From a checkpoint of a small transformer trained on Wikipedia: no biases in attention or MLP.
MLP neurons of a small language model. Each row is named by its layer, matrix (gate and up: input weights) and neuron, and shows model dimensions 16-111. Each number is 128 + 24 x the weight over its row's rms, rounded and kept within 0 to 255. A neuron's up and down rows have the sign that makes its largest values positive.
After each neuron's rows, "fires in" lists the words (lower case) most often at its 100 highest values on Wikipedia text that the model never trained on. A number after a token or word is its count.

L2.gate133 [100 157 134 103 116  87 132 142 186 111  98 143 125  97 115 150 117 126 158 157 144 136 143 139 139 119 169  92  86 164 142 131 107 136 140 157 122 141  80 107  92  87 108 144 107 118 105 107 116 125 134 134 101 163 102 166 125 134 120 138 125  98 127 126 109  84 107 116 132 146 117 166 102 141 160 112 123 130 142 123 136 134 109 154 139 111 150 109 130 132 136 111  89 132 176 122]
L2.up133 [120 135 128 149 117 131 113 121  85 129 100 110 153 190 131 115 116 137 122 160 140 135 115 104  70 105 111 154 128 113 108 134 134 124 125 137 122 136 126 143 131 112 148 110 131 154 116 111 156 162 135 138 111 101 145  96  94 154 131 119 176 154 129 123  99 167 120 129 130 107 134 112 144 116 108 133 124 113 102 113 114 127 164 132 126 105 128 131 116 146 122 138 138 108 134 142]
fires in: "that" 70, "to" 24

L5.gate63 [134 101  94 147 139 137 153 151 105 119 132 139 169 155 154 150 117 129 158 129 132 106 105 132 150 136 159 113 140 170 108 147 151 123 101 134 101 155 121 145 167 174 139 121 111  97 119 135  94 145 169  82  89 161 147 114 136 118  91 109 119 113 144 124 155 108  84  94 119 135 157 120 137 118 142 113 133 158 108  92 135 117 104 109 120 136 108 186 108 119 118 107 135 147 120 192]
L5.up63 [ 99 122 129 139 181 100 161 128 121 124 139 162 166 159 152 133 153 107 125 117 115 135 104 148 129 110 144  75 113 163 111 148 130 100 122 142 168 175 157 139 150 153 128 129 143 140 132 114  74 126 168 110  94 117  81 124 105 115 119  75 120 137 106 144 120  81 117 154 140 130 156 155 174 147 125  98 113 143 114 124 154 150 130  93 161 109 124 149 154 128 169 160 144  95 122 122]
fires in: "that" 56, "would" 9, "to" 8, "from" 5, "he" 5, "who" 5

L5.gate295 [ 99  94 134 165 120 124 179 118 124 162 157 107 135 143 161 161  92 118 183 140 150 132 128 109 114 146 120 152 118 121 131 154 121 154  88 122 139 139  91 136 153 141 183 143  98 129 175 100 132 132 157 105 144 205 139 114 107 147 114 101 175 111 135  96 151 104 119 109 147 177 138 129  90 119 137 164 117 146 123 110 122 167 118 119 118 103 108 152 116 120 152 106 148 166 145 153]
L5.up295 [121  87 127 146 117 141 130  93  90 126 156 115 154 142 127 130 109 144 114 145 136 161 142 123 155  87 111 162 117 123 127 137 123 141 144 145 116 118  79 129 140 129  96 129  96  90 119 111 124 108 117 121 114 152 143 125 126 104 172  94 161  82 121 130  90 114 102 136 106  99 127 169 120 106 147 148 100 124 139 131 146  81 130 108 119 128 145 124 100 122 164 148 118 127 156 153]
fires in: "these" 22, "two" 21, "both" 14, "of" 14, "all" 10, "three" 7

L2.gate427 [157 113 112  97 132 130  87 106 146 171 117 153  94 109 136 163 145 115 139 151 145 122 150  90  91 130 137  97 132 143  99 136 126 122 163 148 124 163 123 143 180 134 110 107 111 152 180 148  95 110 137 125 136 104  84 145 169 133 162 105 134 133 110 151 117 159 150 139 102 157 155 124 121 166 159 128 103 133 119 102 123 162 137 153 155 164 129 107 131  87 132 137 131 165 152 159]
L2.up427 [160 104  83 116 140 134 106  96 148 140 116 179  90  85 136 148 139 101 143 145 145 121 160 122 125 128 141 121 116 128 109 140 160 125 140 161 150 174 145 161 169 125 152  97 143 138 127 149 147  86 135 155 106 124  77 160 172 121 164 131 121 158 104 153 129 175 151 125 109 171 124  64 144 149 156 143  91 166 103 105 136 147 134 158 129 162 117 146 137 104 133 143 127 150 123 144]
fires in: "made" 47, "released" 15, "make" 5, "built" 5, "issued" 4, "produced" 4

L3.gate175 [146 136 116 131 141 194 108 135 100 124  85 161 113 126 152 130 154 152 127 119 158 159 135 160 147 128 102 181 125 114  94 171 124 157 119 129 133 122 138 135 122 102 133 118 130 126 117  90 129 137 122 133 155 135 121  88 137 131 121 123 117 139 129 127 152 167 120 115 108 154 129 158 122 114  74 134 136  93  93  90 123 125 155 122  78 144 150 126 164 110 116 134 113 175 128 142]
L3.up175 [125 126  94  83 121 163 113 156 170 105 130  88 145 146 129 146 121 108 146  64 124 119 132 145 151 127 122 146 144 150  94 166 132 138 112 123 140 158 150 113  94  92 122  79 171 134 106 122 156 170 135 113 164 140 159 109 119 165 123  99 105 122 114 107 140 126 112 134 124 144 135 117 145 125 112 146 107 155 116 123 116 129 146 121 128 134 147 163  82 159 135  70  86 144 140 127]
fires in: "was" 53, "first" 4, "of" 4, "its" 4

L3.gate509 [104 108 119 101 111 118 104 100 139 141 114 132 113 143 150 172 128 118 152 140 164 128 141 174 111 100 149 113 147 161 133 121 143 122 112 143 163 130 125  92 164 142 124 158 110 149 149 110 174  84 153 137 106 157 122 106 120 122 152 127 133 124  99 125 123 128 114 178 113 124 105 127 126 158 139 112 128 185  94  90 123 126 101  77 146 150 169 108 138 130 119 132 155 125 141 175]
L3.up509 [157 133 109 162 120 120 132 107 114 158 162  99 127 130 120  92 137 161 124 129  77 164 128  94  92 129 135 130 120  72  95 153 130 150 122 177 142 162 111 133 153  99 109 119 134 141 127 155 151 115  94 134 133 117 188  67 147 123 116 115 150 109 101 149  78 133 103 127 105 133 126 132 180 120 118 124 115 156 121 123 139 113 167 157 136  80  86 159 150 123  89  72 107 122 135 135]
fires in: "an" 49, "one" 32, "two" 5, "anselevicius" 5

L2.gate373 [118 124 159 116 130 134 124 121  94 121 148  76 101  94 142 102 142 108 149 165  81 148  99  74  75 123  98 103  87 104 166 142 129 156 145 142 135 121 148 128 133 119 118  71 114 140 169 151 133 110 123 111 136 148 127 154  94 138 106 167  92 123 120 116 140 128 110 125 126 130  84 101  89 111 120 173 145 123 111 105 113 117 154 137 132 163 119 120 139 149 119 168  94 103 110 128]
L2.up373 [143  88 137 113 121  85 150 135 118 135 166 153 126 115 151 168 107 149 127 178 147 164 145 116 119 113 147 121 156  97 165 114  98 145 150 110  84 158 152 167 118 134 116 135 110  89 129  99 156 133 158 104 112 125 145 114 119 103 103 124 130 120 141 144 140 134 131 121 158 123 164 108 164 161 107 133 111 139 152 111 124 169 140 127 104 124 131 129 125 163  76 140 161 117  94 115]
fires in: "of" 61, "de" 15

L5.gate236 [121  99 114 153 100 129 153  76 141 126 156 119 141 107 105 131  99 162  93 133 131 125 133 110 141 102 122 116  80 146 119 159 191 122 103 138 119 158 115 151 120 139 144 156  97 133 134 109 139 115  99 140 111 137  99 142 148 125  92 125 155 121 122 111 117  88 118 117 114  94 139 100  90 131 102 127 105 165 119 131 128 133 150 146 121 104  86 121 124 134 102 124 117 156 126 143]
L5.up236 [125 142 101 114 115 125 139 111 125 108 131  91 140 141 143 156  86 135 127 145 164 129 121 105 163 132 121 134 145 120 113 116 206 101 121 113 153 170 100 147 121 200 150  80 135 107 175 125 116 104  98 101 119 132 118 151 151 113 127  72 204 107 126 129 126 195 111 144 147 134 124 139 125 113 132 123 113 165 112 131 131 164 136 102 107 142 160 128 141 108  91 143 143 110 106 137]
fires in: "of" 67, "000" 5, "million" 4

L6.gate360 [115 122 130 148  94 108 138 123 112 109 143  88 101 140 195 122 106 103 173 139 114 114 181  93 145  85 142 139 114 114 137 133 185 127 114 144 143 143 113 142 165  97 152 187  86 154 112 157 162 146 153 163 110 143  84 148 109 151  97 172 126 126 107 110  65 135 135 139 118 163 118 117 144 113 145 128 134 127 153 144 136 139 131 154 151  99 133  93 140 104  98 147 111 106 168 155]
L6.up360 [112 118 110 150 128 149 168  97 131 160 129 129 165 130 139 128 132 135 135  44 159 142 158 121 189 128 101 130 125 128  98  96  97  49 133  84 155 136 133 179 143 125 107 124  88 158  77 138 113 128 106 166 116 162 109 107 116 123 102 116 148 123 109 103  90 130 113 193  96 123 127 132 131 107 128 115 108 120 138  96 119 183 127 151 155  97 133 108 128 100 132 106 161 135 101  89]
fires in: "one" 29, "an" 11, "american" 7, "many" 6, "large" 6, "multiple" 4

L8.gate154 [128 151 173 117 142 148 131 109 107 170 186 106  85  98 104 175 124 137 155 105 127  76 164 161 162 173 125 138  97 120 114 124 110 101  86 148 105 122 114 123 112 146 169 119 114 114 127 149 143 122 132 146 140 112 120 135 183 154 149 144 158 135 121  95 129  77 144  87 115  99 121 119 160 179 145 152 147 104 181 137 161 112 143 141 126  88 150 119 128 153 158 140 161 148 136 133]
L8.up154 [162 125 185  99 172 145 134  88 103 161 131 122 119 138 100 156 126  96 114 150 131 119 173  83 134 167  97 175 117 122 106 127 128 120 123 159 148  95 155 109 120 121 127 132 127 110 168 133 157 115  67 144 173  84 140 166 119 130 110 101 144 117 148 133 100 147 105 124 101 144 121  86 169 138 105 131 114  68 161 116 102  80 150 139  96  98 152 157 134 139 112 120 125 129 169 145]
fires in: "to" 31, "from" 12, "yacine" 4, "atinga" 4

L6.gate86 [117 122 131 148 125 125 100 141 169 133 106  89 117  96 130  94 143 153 128 122  95  90 139  94 126 148 113 157 136 143 107 108  98 129 109 152 100 115 138 138 110 130  93 116 132 121 131 134 126 107 140 118 142 186 145 118  99 139 104  91 202 123 139 159 120 118 102 125  98 120  90 143 132 110  69 121  91 143 161 147 106 160  99  82 100 171 163 151  80 114  70  93 128 131 175 131]
L6.up86 [130 157 132 136 106 155 131 125 146 142 152 158 140 127 101 129 142 125 152 106 108 117 144 135  98 120 158 127 150 143 111 100 126 107 140 136 154 114  86  92 126 158 121 116 127 143  99  95  95 107  89 164  80 126 137 133 134 132 126 145 139 137 118 103 151 108 114 129 120 169  80 102  85 149 141 129 129 118  89 120 141 178 107 112 131 119 126 148  60 145  95 181 118  98 119  96]
fires in: "as" 93

L9.gate355 [134  89 123 114 148 145 107  92 168  83 162 137 125 153 153 141 114 131 186 132 165 102 111 176 131 119 119 154 187  97 132 124 142 148 117 131 121 133 133 142 154 120 169 135 147 155 120 139 148 122 111 121 102 141  76 107 136 166 119 140  95  84 134 201 120 114 141  99 104  99 108  79 123 100 143 107  79  98 101 138 160 136 132 130 129 157 155 147 110 140 120 150 123 107 107 152]
L9.up355 [ 76 163 121  76 180 107 110 131 133 180 102 118 159 100 130 154  88 160 140 136 137 180 166 115 141 123 108 130 116 157 146 146 164 137 133 122 128 104 154 125 149 122 111 150 135 108 117 127 149 158 128 131 129 115  77  94 112 139  95 118  95 117 131 125 161 155 103 164 137 137 142  99 156 123 140 148  98 120 147 121 144 136 152 131 130 146 181 115 189 133 144 149 146 107  91 167]
fires in: "by" 19, "to" 16, "on" 12, "from" 11, "of" 10, "with" 7

L2.gate111 [116  99 115  89 146 116 150 118 100 152 102 115  94 108 154 169 141 122 150 129 116 144 122  92 126 138 163 121 114  87 139 148 160 103 147  88 111 173 124 109 121 109 147 122 120 112 127 106 159 143 123 125 114 147 104  82 149 104 114 138 116 104 115 117  76 114 171 188 142 116 133 102 146  98 120 190  97 163 104 143 156 124 130 118 108 102 114 148 138 112 123 109 118 125 118 131]
L2.up111 [158 115 135 109 168  84 183 118 124  70  96 140  96 128 151 156 106 132 180 134  98 153 150 121 126 114 166 107 126 110 131 161 175 126 137  86  91 146  66 116 170 121 122 161  94 137 134 112 141 118 122 111 124 137 149 123 148 153 146 187 120 109 136 148 108  91 153 169 149 103 110 103 153  94 142 155 105 143  90 160  98 137 109 137 150 124 135 178 170 140 134 155 129 132  79 123]
fires in: "japanese" 30, "french" 13, "danish" 10, "spanish" 10, "russian" 6, "chinese" 6

L5.gate369 [171 132 108 123 142 203 171 124 145 104 168  94 140 115 107 145 134 129 161 124 120 136 123 106 139 127  98 122 111  64 147 154 149 129 138 106 112 139 127 108 126 134 124 148 133  94 152 145 153  83 103 134 120 153 162 127 152 118 171 145 124 165 143 145 101  94  99 123 111 148 103 131  90 139 138 149 133 154 130 175 142 150 121 145 118 109 136 114  91 160 145 106 160 122 138 138]
L5.up369 [190 130 134 145 115 176 114 128 158 135 136  98 143 134 163 123  52 171 136 143 130 140 117  96 121 128 134 167 154 106 105 103 147 125 130  86 162 123 123  92 170 133 133 192 115 133  86 117 149 136 138  94 113  98 141 145 117  95 136 107 111 149 150 163 139 159 130 144 171 142 134 129 156 139 158 110 136 173 123 112 117  97 101 151 142 141 110 128 124 156 145 149 115 114  96 144]
fires in: "of" 44, "in" 17

L2.gate406 [117 112 131 107  99 144 140 143 161 133 113 143 136 170  65 147 118 105 122 128 112 174 131 144 152 145  84 139 147 118  79  98 113 140 118 150  99 149 132  84 113 138 108 155  88 132 115 125 136 112 194 110 124 140 143 149 101 112 123 156 140 111 110 120 106 139 119 111 108 138 116 164 119 147 129 109 121 131 141 131 144 122  97 102 129 126 165 171 120 135 103 131 136 126 117  93]
L2.up406 [149 134 100 161 141 132 150 133 118 105 143  70 101 125 152 181 160 115  68 126 100 118 151 132 124 109 119 113 142 102 114 139  98 152 178  86 117 116 119 112  92 119 124 125 177 134 107 111 100 151 116 156 131 116 120 124 161 122 106 135 111 109 105 129 107  88 129 154 133 154 138 122 195 106 125 147  95 138  86 121 153 149 117 125 104 122 136 100 110 156 161 123 130 106 177 179]
fires in: "of" 44, "among" 15, "led" 13, "first" 9